Weights of a small GPT-style language model, trained from scratch on English Wikipedia.
Size: 6 heads of 32 (2 for keys and values), MLP 576 SwiGLU, vocabulary 8192, 6.59M parameters.
Training: a variant of Adam for these matrices, 8429 steps.
MLP neurons of a small language model. Each row is named by its layer, matrix (gate and up: input weights) and neuron, and shows model dimensions 16-143. Each number is 500 + 50 x the weight over its row's rms, rounded and kept within 0 to 999. Numbers have three digits each. A neuron's up and down rows have the sign that makes its largest values positive.
Before each neuron's rows, "fires on" lists the tokens most often at its 100 highest values on Wikipedia text that the model never trained on.

fires on: " is", "s", ")", " It", " are"
L4.gate496:538492503429500462538517508473582492619511537405572458563505400463473447472417453472467529427543446547469446497456500510520521518567504492473439515486417575524494446572501511452549474437528469515558450558505531488596522556555525489497512492461485524507531505518517514480463438555446489491409503423592534473516541508480588555479540537607530546448496467532573422454494492441434484526483
L4.up496:511522560532474496471563520487448558515556515462445479471501465449528517423430505573516554616573426492431432446515482469511532479481548523486502425479470563403546518483553516503454516524450557539533485506493501576462479483551512504505485428482533466584521431633453527481546400582553474535548504404526545544479522557538593485553470474447486417555552509523536495483424414412469441512519

fires on: ":", "is", "t"
L4.gate226:426549456480507520498535459485599561511445532526567433444402433559539530435550524469438514496550486531430459586534480532594567490518524549522437518430482423526498478436446517456489554497468518425465478461373510471598514524532510456610450507483420473521515500494497491588457488521517509399498540524481498474539551503491596447542442483558514425507579590498522520472576567486493447405614
L4.up226:482490554465505592503514497502414540498509526337444510443530554506488456537511496475510579633473531553406428476534488464495569492463517487528520510480521468450507463580434559508451553436575446528499489544432548449466501499530499447511437422491510471499424481450556500538473488556564548340475433578394478509591568494421545483532559408542498488503487540434494527488558510349439481579532

fires on: " on", "on", "in"
L4.gate463:480536426427522515433447528521584546569489472527481527529511418518558496607451487513432430486535573547454504408432523554473443508464629529533519584459535496424517458479537565514396553468534562461497488484558430532539560460506492578585441452472493462580479558442461517637410379439501462455505539417525512442518498513483559409530543495454470497539408543490557450478546515573455512511587
L4.up463:393456484518459539582568538494606490530517391462478623522578498550573556598567522505483495437523482468613481511487479472371535494522515564588516453521444512577475440510426468469468520505490489416477448515512461465525520507503486541454468548475398541517492357493525510486422549514513454456517482482543493452517470424514538419542547487511530458546484483514431431482579445472458486465504

fires on: ".", " from"
L4.gate558:460557429564491446515597416477519512555549493541530426479597558482425589459477597582433546506461455536558462394530421473478458424476467512496528495498449518443461468507484474458528535443504513364518492455452503532524557489462545492586564491530393552582506543535448489412500445487520479441457457566492545567477509456489462507484479509538521555551425488491499541607498513484522470470421
L4.up558:581553493564489419464511421453582529569497520477491460582491543527523449533442530503468547475421534452537492474560512414475466463483490443480553470598540480476479521468468547467537384546417508418505550549376484520450439516476520527544520531489483577503533576520491402527473486482525505546416401520513504518453470482526460648523465545491527482566460516456631480527478467498429527503449

fires on: "di", ":", " called", " to", "t", " On"
L4.gate92:487598484458470526503505416467436532538425453544454449602514607470485604477487516380524451577577442507514501520458504579580630552522521460535503468476469464482526600371476545611509503480459518423493473523514464478472556443573571510454553488539476525523495508498481514545491453560462462532474478567439458543530533527383489497545461500558503495547592488528391573489565502512521546540523
L4.up92:543439505477439579479530490573516545446465487447569596506566574541563510425454503453473518449479520491454432509511467533481519485506450523581627515553438556473497500461548516533519585508462541550564522536501455473503557532633474580414485560519455537472516558510518466469564460455440565488475418529491517490519509468423513472467439487528511584521427569434479555405553354515430478534494

fires on: " re", "t", "We", " I", "ve", " a"
L4.gate83:493485464518581519459497492596495538494432512470424489454479492521550544566501511410354432529520603552464495539501521455567509361486488562565506545570519451436536448528570482548503476501538398483481443473474484515601451485519501417506525488461511504618522524489508473523498475507470501473461485514530546487540441504453506535461568542531505449500490537487428523391589518522467504466488
L4.up83:573479487497461495464550447504586515512588595489501569559451581529517476565414460530556530439519532489478454628471518554446450455565529455487516498497547539522505517508487547482457507537499607557447433406512453420493385508526519457458494514504518483511535469489459520481489459442525551482500619396515515406527519538443584577540516440495565485494482487489516472405485526490500509546466

fires on: " (", ")", "\n", " |"
L4.gate7:518513508462536490517521530549547530499490551421421612519517472476536422522451585474449444392607488566464461494446438427469508405464414530554429462590549585463559530538476489547545584382481417534525512433543465444515513505496510460469499508552463464551464481538397425467609549490482481463440494487483502454523499551460402460495537457488594491608514425476556564535585432499492583514491
L4.up7:474379452412604454529432523499440510484514485493429533509524485568458507602617460521492546445438438526508465557474544475473565474552537458491494520572447493554542494486463511428432460515526518447506458363451513517481460550451393563554433512571434593487528523480458501495512560565462446489522397511515482504512468516631410539413380434481504530572488517469479447500503500524499513531503

fires on: "---|---|---|---|", "|---|---|---|", "ment", "s", "or"
L4.gate270:459469573597541515611539458495508561659439470481530543403534476433463493503433476470473500594475470470402488570450523479563505534440491493471493530421516501548506507448468465526490532412497481504595514478463544580578504514561417503545415480465505610421461513498472512454453472434497466523510522482522410525543520563570523384414453540530497536537442495522559484518507518518469566496504
L4.up270:547566495506501534533579485423479504481509428468589495414508419481510489470507419516539554453448490412478483495400457480541515461433437578617497499525515437611616401516405483515577539528464469584556496419542456439412512488506610474457485497523569568521506503506540532548568413520461392499538518502529496536576529423528487406446480505478561517511523478492512472549473434451453455528521

fires on: "st", " University", " High", "ac", "cl", "op"
L4.gate227:420524515571496558500495452499474471444553494432562526561518476553485503469556519501497469567539452519484499508507526461466567519475509449584491518533497357509529514541484455490430450488511420469459491374584475530470482468465498510490549561427550444507547422526413431441466528529465521513448581479469579567548602462478453441584536473519455518506487416478423480462555619426435541497508
L4.up227:523495577515456429493462471530452506503504562532498444583414457582521554484517459442571415565449434539579439431541502567592548511396496489476448452499545485500518440550521481498454494475422526486475475548546523446472490453481497439546595491577486483485529465524418559430467475581626428563541544483459427474524443622444564508542604533517507529504538507534551541516484478510526500424518

fires on: " do", "'", "ant", " de", "vis"
L4.gate103:461531498527505489612604527488546491481534465518431592479507521482547611618545470541442536553529518510533585516432406547490435507544408500575485491515441389502476488459521481448511462536417444564577500408493492534505510450434562522492476597483452445555494538537505535536466449404532579506495521530534484512567474479374527490527563484561534561425512526506455524523431413505509475413511
L4.up103:475582470474440579496484457513477436570507457490446474376394515539621559532475493478551469575544473491503507549460523513450562573506426536476502553486591528520548486406464534507519594571527483527502455560594460609574570514435461494579520516465490492514516397562524514512443465504547529526457536488586518546455511509521456391471478443479501482498435565546604530414463534504486486477471

fires on: "7", "3", "6", "One", ","
L4.gate52:489554445476483491428556472469554443482501522563475500458539485565479484396486489544580478521532539469488524470577471444471510486495472559449431546507419450522647426540519566601457541490470409426523502357457496456518574524528535524527460574520516589538512486482498515548364505481624484490497532537507451507629469459431458473480473506456453435514504559497436455561601462476443488486516
L4.up52:408523481534469492542544517448451438563442539479556513563544446508498435480503494483521454499511407397518588522529468476521499601555526619379410498482577490432521437548524510423445501578544436448529515471496525506461458562503502520569470630535455566519460498392515342434480496475518497427559476537476485529443511491443496558607465459523514488509538506573485422413439469444522443528576

fires on: "0", " record"
L4.gate241:443571467447490475392538524473497496513575626479486498414536471515460527381414530427412440528428562577450550475467482550509517474493498478476528522392526511470500458527458509531517568484512447547490554488519559536571514479578535562495498421513475431489614474551499565524514518408501579474465525523539559473522491412540552466562528455445506455555556417454560502485494540567542464550513
L4.up241:371500491527544527498489444535492457503413534485482650480572410478584507520451478513513546489508470557523480450471521496582425532480493426564604551496537479490465438458513585624490533445465494566443472531536480536567550468540387567481492359545479505467546504473459522481458507543514542437494486526499502483514449498529541524547517502508438522479410531465560571424468495552442440555623

fires on: "\n", " =", "born", " is", " was"
L4.gate185:451457528439433500548413500527477511499496541469571537664445502556478591538538430378506476615508434540504467428418591507472478544418537452500525493494541490398515476458469458529529437547520542522436377550541454462468415534469512526483496499508571456492433528571473473509460468499465609536451527503503501583513461569543515413483510490597622384496476495502547422492475467495455438522476
L4.up185:464579446567561529531597488443498527505578512548504529538467424449523624560471496556447564463471505439527452468472459465603550461370521458498566447581518572550530529462424487522473487534440526489569508445486454473439501482431604530426520464511576515485482493546504482600541528531559594462439492502501415459558466547505476474541462535514455467473512469505519540482441588386482517498461

fires on: " in", " Championships", "de", " In", "in"
L4.gate257:530461521429512473413382502415474528536524462440576504497471589460480555505415462582458455579495457487505487453449555577577486487427499552458536541544614467515498472543480499508446527493474341551484504471529519431522500495539444609594537512471525481504551555451403516533463518479435456428461503483576483406432462537563556535538524507523590497470481474455529479450557533496503567433519
L4.up257:467433526483485499421454508472504554506577587397508575451546508492588581504411573502471495508502559478528441500555523533544451569531487421445462544457520412543441475560579484508499569463483489562503508480497494577506523523410422560506512420538589450517532543468456455442491517480394434469504590489462487450533479509448591384602547503454524404491488423459577494538511519531564523476554

fires on: "0", "1", " first", "5", "2", " third"
L4.gate290:507422487486509471479508551497546496552396420469490453429533491559472408481467503592526419516482492570504485450512429589434489540469448553521506406485492563499442407496497502567527516425496541456500496577501523492515469519592508415511514481505617437443499513407465554430438476516488544483476427411566524478450543455537465546500533511450517530466566548416488539479492554609500506601494
L4.up290:476487500396527373575584502539536541525591473474466557516513490449588495545504426443536518462467536426503562545480567399580461477553536507499466516563457560410551570515451571465505509445444449509497489439504569509495494549450547503465492577561555577481533550557555493529530501502560433524475474505497497507524485475400443332513489485523449484553499478456603446397414542484487495486534

fires on: "\n", " (", ")"
L4.gate483:501530485560505492491490529514510504503481535497438579527543443437442524477486560541579602495538476545529524463501510537435457572516504498473502465497466450532535466559409566511515515426497511411507556388472340475447503417589494521494465530497476486585521495421452507400542511514563538527512486459519520474448562490647515506462456399532502565555446484516547503548517403479478515459416
L4.up483:463533440533480501486430557632507500566521478400462629488539511477615435565466473423507537455526563532514510559489430480523516484436516457586499530596448524530477507447476413478570527495538485583448378460553444532478537554440562512489563420456497479578448523544568465478491488461405497463474505488465394407524453455463456511487550501469506526484541477445483542472480482501485449495534

fires on: " is", " was", " are", " took", " were", " take"
L4.gate266:468465408509463594504489491623451512479548525382611511449473528496547494514489533534561480440551478534427462444506539474465531538496460468488559498651457479498588546527571458440424505497530420519418531597534527489467555513520488456525529416537470515491541479457453509427561464441406549521577541497457468521381513485471512512493449460428465535487468425451507533357489543506563597557491
L4.up266:493461453499466502544460577592526536462500459390444502479529446432415447558518532511576487499601470513564494471574516567531523436498489488498418528512410538532491551505575405492569521516571432509452502472449528515442422491416522444535564462483506506446455478565555362384517472501544564501472510509507553513412567481454469511612496482498523548580586559548469549528511486528562523414516

fires on: "4", "0", "2", "5", "3", "1"
L4.gate508:530441486532485386516505472505484509419515573425532519480488398464550474476496517506481490450533530428492445525474509467548462427618506456471464552527483534538511464528410583466450554504457559515475519461537535515510582493440545562523529505525539492505569489431514525533487478437534509497512536527413542509426457294492408552504572659415538549476526555498472620355581521444502543574480
L4.up508:548485467507546498549546447542560571495506538325588493545421482479514535517540512503396569471560532530453483499552520504556414519530473361405443495529455600451584470465464470417547470507432450497510435450505506496543527511493545500449547515490521597522543496508531486531465535439505471540499544487481441536435412442517452482440496566443630514513516486507482559398539595405521523512528

fires on: " a", "\n", " /", " ", "-", " known"
L4.gate156:513445517506508494542476658456494577544478563485564507575536557518471505487516517450490430442511521523466579438461470587469516416500496563473472474501544485586434587417426513516532403443501530471506423495421540430489456465474560527530546589447505502520458507505568446444493591537501467409418377434567472441461479564514436537453564469516567442611504541517539478590476478542444495456383
L4.up156:558450535535491483460623587432551528430495481482456563574547532504619550566452513476515542515502459500516532453506475515397571551485535480411363491500522538498483500419462476499447509514490557457494545520536488499527510488504541464509532421509545522484485564518536504562424523563651376496497480458515519509567451517391457402439525478493517512517531448563515525484554429504494481533468

fires on: "4", "6", "3", " place", "s", "8"
L4.gate321:494542520512490474439528451544547466522627517494464522474485577553540472508433496416495469586510476446415490482441495464465447532475478541567501537484446482433434410442534566563419480550556512459492505521514548516500613429480485472461437545541491492520550491535574499465499557446433583455472609449467532470463534442494535472459539493419539584523389433471473440421501517547559586601491
L4.up321:544541640464542548482559481499474520435508423558436501602546497528533534476514545489442464493413593499479564452536540410480526439681467465532500528499520465553605492490509441526456509565511443544526519456464530494544501462433518594520427437453495489521537579423523477514507488406613456503493542498464501559418545502497443490408578496444403610484575472516471524574439552419567514522502

fires on: ",", ".", " |"
L4.gate327:392569535563520514618501492466548400530541572499565534530490473515491499477537586526462468587388462455457503493443499414461585518430496553445488518425573519519532415533500570528517567513489450439607435440382531583497503531604455567481465496473474494482476547545524403537472488524499564553448522547553533488497560414528473506518488516512485477485514441477544488560619498487574597473432
L4.up327:436469513521488411542491487506484478575554541503518530515475604443560459458527510470519463545502504513530486426487511433462496518487538542555460481509391464603494537538568593557532492466505511475554466525497452619494546512528540533486559437503471474560409514458501418452352583484456550554447485556449548530579548345507546533586522561429397576414462571495447403587474609454499487564409

fires on: " as", ",", " December", " October", "9"
L4.gate259:470437520497473344489562492491544504555456529469477549412545425472516377494503499528515467479509372470492550503576411513463537486522534526561458569467466475478548507464452590418435407485561476456556592517597560461430492419620540543571514535446487555509504553504469508449504469587522527487452556523555558413504515496538508541486548589499531499474474437532547481463538547473596514460543
L4.up259:569459452514534502501528456473454434522448510547450528432465535574517479539559511571538419589424565484522548561451454574487524480471410395489512512531591412472471466572488537394459485446512552488561505497544492501475517481507459517471425546462451475437508499427522470505480550458489408636563482531518546498570540562469499505460557580458439436554506502546488501477475504517486631444493

fires on: "th", "5", "9", "6", ","
L4.gate299:415503407459453443412489490578496520528425492444525508417608478457584549540500515445584419423489456468466503477446438482591478513550497529456400518542433515531423522527519488537448573486482520491496552448501531533409512489524485523536545440461486565596501476583552548538504430496417556482522526551440513493522487504523482487459477531434456594500390483513535511507534501575520476516488
L4.up299:518466517502489416555553551445476489471501494475620470515595469505430464556602496575503505481578468533516518434580579463487543511496441516470488423475539519522510516535450557487418449479591557517560525529546508577560616507491587569506520454607533615515527492445420478498573451475448438449556496502454486472491506413568512422489507526513491453557504555366553503497472475516509492499520

fires on: " to", " of", "{", "$", " for"
L4.gate438:467522516587395523463480512519476495518557491534484487500520585469544616496566501415453493609536513487533500602463535566486459583484503547520435508425563433524524538406490447470543540558540482539439568552554404500483584522461421572495440475497553435503482494455498558407550520523538437493596544518637512501570465487518487550498481498508500522439433482454498462486446509430483516501516
L4.up438:425485426500533525552469466561564438506556464532441482384402397462511455545497550529575447439431552498586389550437540497370485528567515505534528525439507485477473474512504531462446443448540394536487537469452460582498471535410548526533477552560441557513525517524474435428486514438498534488520557577429451458620431440549489512439481565533508547511490518527494448512448586506440426542467

fires on: "–", "s", ",", " (", " team"
L4.gate517:569511572492470557351498481485526512477466509527525457529497621604501535377474568516484437547407543499499506483432420450492513511437499570517513559506452548491451484562520515569510556485485517504486516456533413437523552519448446496482536507538584549546525613566552406447584470491504363442472521483485596533422532564466476511483433372540451418526414459537475457467533446448472477470509
L4.up517:582485622563548565504504492499515520485506538486466415532486572528516566525479489557542470537494479526510537480434430508505445526458493486469536404417462473455464476580536498460475487450475508511517470574446505488477542548502467454375389492551541571461546584509461580462494417491535546518492475477556517589450526534496438534540549495375526572503577473470453557391506452504451551505537

fires on: " at", ".", " from", "P", " a"
L4.gate402:477536541533493444464563563489456445505476475377436550497498553470529448507578592510442496502550463572444617502498518408460565462505468613497541517448465488520619486420489507440575497457475539420456446407493565477527494534504532508488508473504442612635498527503456575423506470470458582425532427473542469497511537480561438510510529437499492444586404526492542522509509468499453395431438
L4.up402:509581651444489482445568466416445456498480494465382528562573523462469519532464429465479520546424507504487592522526521484521522426455454463536557462466485403513556499515470470469501543488478513483447615497489513446437520504469596488477529459509522552515435595492493520535492518493530511550373486498515538531511534431427361441564482449494515489521389495516540476464428420435532415552460

fires on: " by", " of", "ing", "e", "s", "es"
L4.gate315:421518454522484475421567536598542445499511478501422446578527450494592461495537438484510352484488526527467469484570524413488422557481463472591498488485461574483466419481415431460573520516525450479456485527669556454535552489492524558480483506601510459414535480501514481397455493467392414517511506517478566498553577578508559514578519495445517417468455452528546514573521544528443586439471
L4.up315:447544507473538531555413481523503429447496636378585535548568514551585547532550547546464588442518586451438509467457490425466526516445544471477491486512497536478474533548533488556575469520480505489474508456526552474553552516632490455481582504490508526468546476511641446516461529589507562582594481515494496407580489500525510505518423515512443586479448544568413562503479540571464412476500

fires on: "8", "ed", " her", " director", "ris", "s"
L4.gate442:538448483531493532533551423540493612495501580605511446541487503597469463506457502545494465549457493441469439452482510517494490512524440532443452460433519517358490476468416552510589485537470540544507502521411495469563536523555510456565478509475567472522444510474516453466530450503471458424528506434513505449491448615495551368505443458557489470601524521416537543439536414503550577502512
L4.up442:484491479509446491517518503551515597434488556595424504500479524532504507537501493491469462530475515409509410527480520518416587481479504463489452532481494474441403461419483506556534424546516626518495502477458469462520562552509556544509473517453485378399464557428572442420547458448459466430599502501500454569535516541500554498470521483571422531442465489436441585465521428505505535494518

fires on: " (", " /", " first"
L4.gate375:541554461510451412572445574488465572615482593512474566498542515469537544493536380484518475498482448471563602472445510518505551555539360530410484506411542518522599398500555627539521454466528479533522507461549531542525528490495515475489539503527527419511445532454480525442509498426433567461484576441521436434459451476569494529457469508459493554602467497532496500473546543525528542407537
L4.up375:562460509541462478444492525531541468512436534453466561494646552517571580536479491481500483570588449424509557497530487465491465541516552469572478511512522538436525503374436524483548496523620563547544479507501503489573557523565542480466418478499499547488492511470510575494442420467473471456528517480470566483558456474479468450509502656540527425532567435576466626510399526491438437536535

fires on: ",", "s", " time"
L4.gate509:468430512524491501393553532523616568434443564431588518383543465513566581495544429569494487555479434469538579506541470378434480564421481548492498596461474529500510406486505504412457479479539496455573505566512512541489557551500440598569423536476447479495530503479537504401466441526467596464481536463527552497454471527554448532508500508512494527532478468533577509493535617442521494508416
L4.up509:435420493521622449572458381516534469460440543534452438477473544595508487526469441575586531494448550481514503539472421653573427459507512438438510483509542458516467513493532605481492523536399506512540597515452521497505490531558499486491496563455643499514548622379432476521527566449452505526436467570544546476492431476498479519539454512491480418522571527586534427443465485562476590464533

fires on: "5", "3", "4", "7", "1"
L4.gate314:451430489549567424530469449489541623548506480487455442482526550506482476525460563441536454506583600496450523429435512488540488529500492491526577537503473636458458514535598494551570542476471476482482504569524477589373529540440507472477526432520585493595453509474594480536470384505492439600483488546526540440425458479576546419496533490548629407495575452500520385550517487523549506578406
L4.up314:597517456547468452536515478593535473503591533505410458518488449511506484513498500447452548478412521437409428542443597561556461424485444525419541533533452534453378473482479477528471456565471554444502546490499536520592516557537492424493491534479457607544501493576456489467529531534385492568549560501529491479576340533477482471352451459549496609482532478520509524433607401513447482458588

fires on: ","
L4.gate317:459518447487499457482449458521566513441564485436452460437540483522413471485470556506562511448648505458509440545461501438533597570456525537548475561516508524482597490476433480452533465551480506426436536467502375509541455547579445549593506526471462540528527544398486479503415437499501553503454494533436477522595471566576465493540501539454444510519471364434540477523488566531516533470398
L4.up317:405410521466589540531635608466503578484495423503572455425308553491502587478507516505549575530552569430501535438500543528494457423405525435432486502514592498433502462452534438469493542479436485566464464620525580506461417410503505441538525526473472498578525525496538468484559448459416555490538429520560421471535459574451437534489538567474437461563477431453551568510524494464543486480494

fires on: " ", ")", " (", "2"
L4.gate520:478457414461559462494484507649481548534569436473483608465517527553480501534516491422433379470517565500537516520443477441412461477433515518547515454452505533506499477502438473540541443472460507404534395500517494496497508521483510555560537528541490395535471502552537440465449506576478606497416439532517492533411561548522449459506522544501572457528475477445457457526491515556461565477428
L4.up520:481438485589489502504451501543501427485523603507547525475516507391452506511457578451441524391504486490492440440420525443461527552640521594548431482529582572529488504453449523496477531543490540575480533512570446567473501559593521504435523539596599473420529507429511487562431456479554528471620512419479513527560510551508471493483513526553538592500523455482484520595461539453519494544549

fires on: "s", " her", " zone", " his", " their"
L4.gate146:426514504423501564557581557406529485517537500484559515503426515514418474507446547462475556499506463541446569552497501404496553520602549503492474438443542475481449439498370536446535439537500485502456393539438497460505517537483570646464493485455582467601598508595519455494580544567466454559499606374538527448492564545467555527419493552537479430545458511538464535450563484476479469439473
L4.up146:478447560364472479559499490456522516572522461512552457527482558521514426492411511503455550576600464430603527548464431501471521488565533477468472554490474493473403456555527519489518570570464512526363589501475475479478485432538561543542469475503555380419484497411522483563499521463591418472473518467435561389452483530508435456521634462561531541566419537566533431562590399568495555440547

fires on: " well", " such", "0", " since", " like"
L4.gate364:502518441531541512406462516511482511531573523431562555559572551609528518505577494495459534536409577546601550444404482423373570532435530476433483542480456447454488475521425519488455496506498379375438521428562610469442508570512539534533504558570523441453519489458421501507595448499465502457427477484575534456540485477505428466555564432483476437539566568462582485504455476516496479517538
L4.up364:479509562490575463428586485525471395558501540493561523524477499451487486468508461524515565401464459540507525514576542455517558437399497499512544479438477435495598504487485570442560487516431460554498529473514581401590520549474488536509524475545504464413519591408539555541430504479490566443455536468432531520601359481565409462431576542490551542480498434425488532430506527534516428437566

fires on: " I", "We", "we", " we", "ve", " they"
L4.gate527:549544506523524511490463557456545482537336497530473555427521472502551527565537412559357507520471526553494446497519488500565567528467487576517464486569501595494568455536496503442492476515490444501579464449579544430557494477520506464564481460558451522536458452561602563436544376463454546453537446501495505558533428499463552558545512493494542497451511428384493489474564518557445563517476
L4.up527:418449485538527523524501511567497475492474472538517560499523417581515494519604471527539444438484568436445467455449461512504446469559509564521483586546546506531526476434519430508524522487524399531486534472546542441541579527421552360502541455504481551534403522439588482518507433458417527518568626567501411556534414516453471510512490488493515480555623473447484435424485473545423564462493

fires on: " was", " has", " are", " have", " had", " were"
L4.gate278:526555459560553384479543451505523516494455474564587509487538521635449458546494570477517446426484501534435499484547490468583544521415502492525486465549527532521495581416444468382602467487615447460469457539477549517481422534525467612480556486502493644522521484474506509459558438496566356510585495550572511562460488511500497454507500450537480479541489517487523489461512530483551468495479
L4.up278:506577428573462432494483493439499523488378403459513480504500426491467437532413475477459501453528416486505493429536510566564611535536555539494525439519541569490514488386490496492546491539626470462460456488539489563393515548508530518441597499476457493459478517485520513509485450515502484448531503485453565532488607429464523539592496476490467570541471520360581449430527565510492407529457

fires on: " a", " he", "E", "A"
L4.gate472:397435434471435542511491491552442429547509500487521489537446510470527519416547535474458451491556536495386476527510483521541477609521424576468507543583491395541515516464455490484483459464457502451518482482439598553606485554477475492527493501463447560517564495504481552467528474471485567425542487498455448493477519574611564548514483425530545544517497470468526487467623531550479479465559
L4.up472:379546407502449510538523583579452425530478436427434489514488515503496520449484495449458404454498491441552440524476594522511494558487528599492475504465493491656506448463452475494553460403459561433509443452526490563508578545458523420495508598563456499420470505561542532515580511505568473410506426548481471523539507500479499550421486521510399560515544626508549603543599557491528417555528

fires on: " was", " in", " would", " re", " first", " also"
L4.gate150:498484471457510410544552477503560546485598509462473539499527458490511526515444524412428420561544518494503581554530446460426571440427526458558476466515437495373387520546494490515504565447509524528369484513443464502437582508432541559514483497446507502534405492500465579514495470537493510461439513476518589506550487466475475477572612498457472407516493517390458585487514550521443489436505
L4.up150:475471483498466431439562507520535486492484418466601407439520602506512436406463511472542464547478485602481512522455435515598522475460586486547539379541484535480425506507530520454544457562550583475446541449567468471453470453495463444516635596415498603454586480524487474569460438486471503398539537527438449481466509455507505425414428575420492485488519525469484441512417576498473497498594

fires on: "\n", ",", " it", " re", " project"
L4.gate139:444554535464587416428466436462487479467421460494486417500417462586473455483498529535502530511597472557413500533464472417499578528481509560469483518444536474472474413489435516561555548499544478511528533400453543486560535510492489534579472493408522497475506452472487510408498463483481543434453514528515530465481565506566534520457398528504534468471525508404551515480502512598569508531436
L4.up139:438563513444491438433459470551458400496435535517468480485435498502530529473514436475520561472523474467504503546507554412525535467527491521527520485434417414574515431446547501469513454526607582536507507478451533494545564481465419565553513574481608529525463500525550510464458561476472504484468451595504462497484484425515464572481464560532344474421445499401596549517532637477487518542419

fires on: ",", " such"
L4.gate128:553569482495465469510443448500483520530510553580476576502570583527519546516490494496536519544420541512382514502480439485454562529496448564567534535469432505440484544414476568546510458523552508485459569567406478553492553502543469432542475504539421576518497428517509517526471427582543476460465438483545473463566450520474515560490540503532422510504532458389542500426545399558652522462457
L4.up128:589495411431524460480496548472562496502516557532507511539416554488501614451536507546522539496427501501574475493542474423589489538455486543471542419465453541562524445570504541370520484489467517514528489514528455593535568492444413547501475524514516461408506500545514521526428511418565456617463402463433497566541493494534554510439533542469466460535480570506513667428542510436506491515484

fires on: "\n", " is", " was", " a", "/", "s"
L4.gate228:556432490489534392483493536370512508521417523443473443504530490571477541508519526394476586605490486509444476515529523532499508474462492515460486485532575531477499425515479518430530458519497457535567504439565431417636468521530517458492582551547459562467484386518557478540541423539546508364506578468481529410415580520465442469445495531587579574481553519522440507474570484487416530465493
L4.up228:512641541507505509478549467518444524411491485480496476541554574598488516528511477563561540504581644521503461444522551418587443451506531494424559550504479585522491499535514477479505585579498462491484425443533487460390451467491528514494571529470517454576481516450447540521546516526583564524389529540586426390518516413582569538476497394551446568525444511526493490451434423401511473462501

fires on: " In", "0", " Re", " in", "over"
L4.gate68:485515405553581479553475472552590576532506523497470538403449581586547598373503507403506466595575533448494570479499417554438501492424445431514473482489439504504507448550451526483473532550543549509587439571414506533532524413512484421539446585467462502597541486523446470479441479502533460444537497480518459552522420527499568417540527506492572436467495554488513402548494535494489472510527
L4.up68:485497456456563462458575486545498438556496568537537562466576552427522591513524552454479459447614453456525466438555450496439491388542452472486477501583489468538510478491517562600457520478467430500479450531505424478456462450461593497498503520525501464639510528519465471481550517501420547495422589571527449398476388454548473476475541506530533505453438547422525560506556505458402551522579

fires on: ")", " (", "\n", " m", "/", "1"
L4.gate145:592494508488577481467478498462525529531493463482582536523492526496490501615526454513537500492483393525397549524506451537522477521547426454535486455509490545532463560455540446496457482545464436548480468455477476467467471470471434550479560513547584490497496562473527521501556463544437439554504544440475557491392459528471483519593420398562538386584481474440601478539543521500642534556535
L4.up145:531488477394480479534412463432474585515426505562448491496549438507438495624510501531589613448579486504424376526470467503515519536497526552500537451546561568412470445491452552538497377550546594500442481442494448423429422548562511463575496630502430427446521484489467496555507400524525557528559542514522362388499554441451542561474428509474474515522494467541487540537579489594473470517427

fires on: " On", "On", " on"
L4.gate477:501524516509502529571433536469459563533511368501500529452467482464427547489566513544431486547489551553458469565528585479599567540415511532530476628458538522473520496345489515539463460515550458364460496549479493528542544458516585476519375609452461532451484520335509509488470498437464570493406470470516434467454499501531524400492514561561530524509494483430544551511558558493463469498492
L4.up477:536637495483482432454445532443480455538499512472474504538572463497524499467524589563419501510476597497430460517561460547410526550520411476473491614524573519548522449504514525578486528551519447390482473503492487508475573563550464482496534469546443506411437301517442569488509522519549528479474476521553409474552423487523533424487501447565507402505560546441494481535545545517432404371500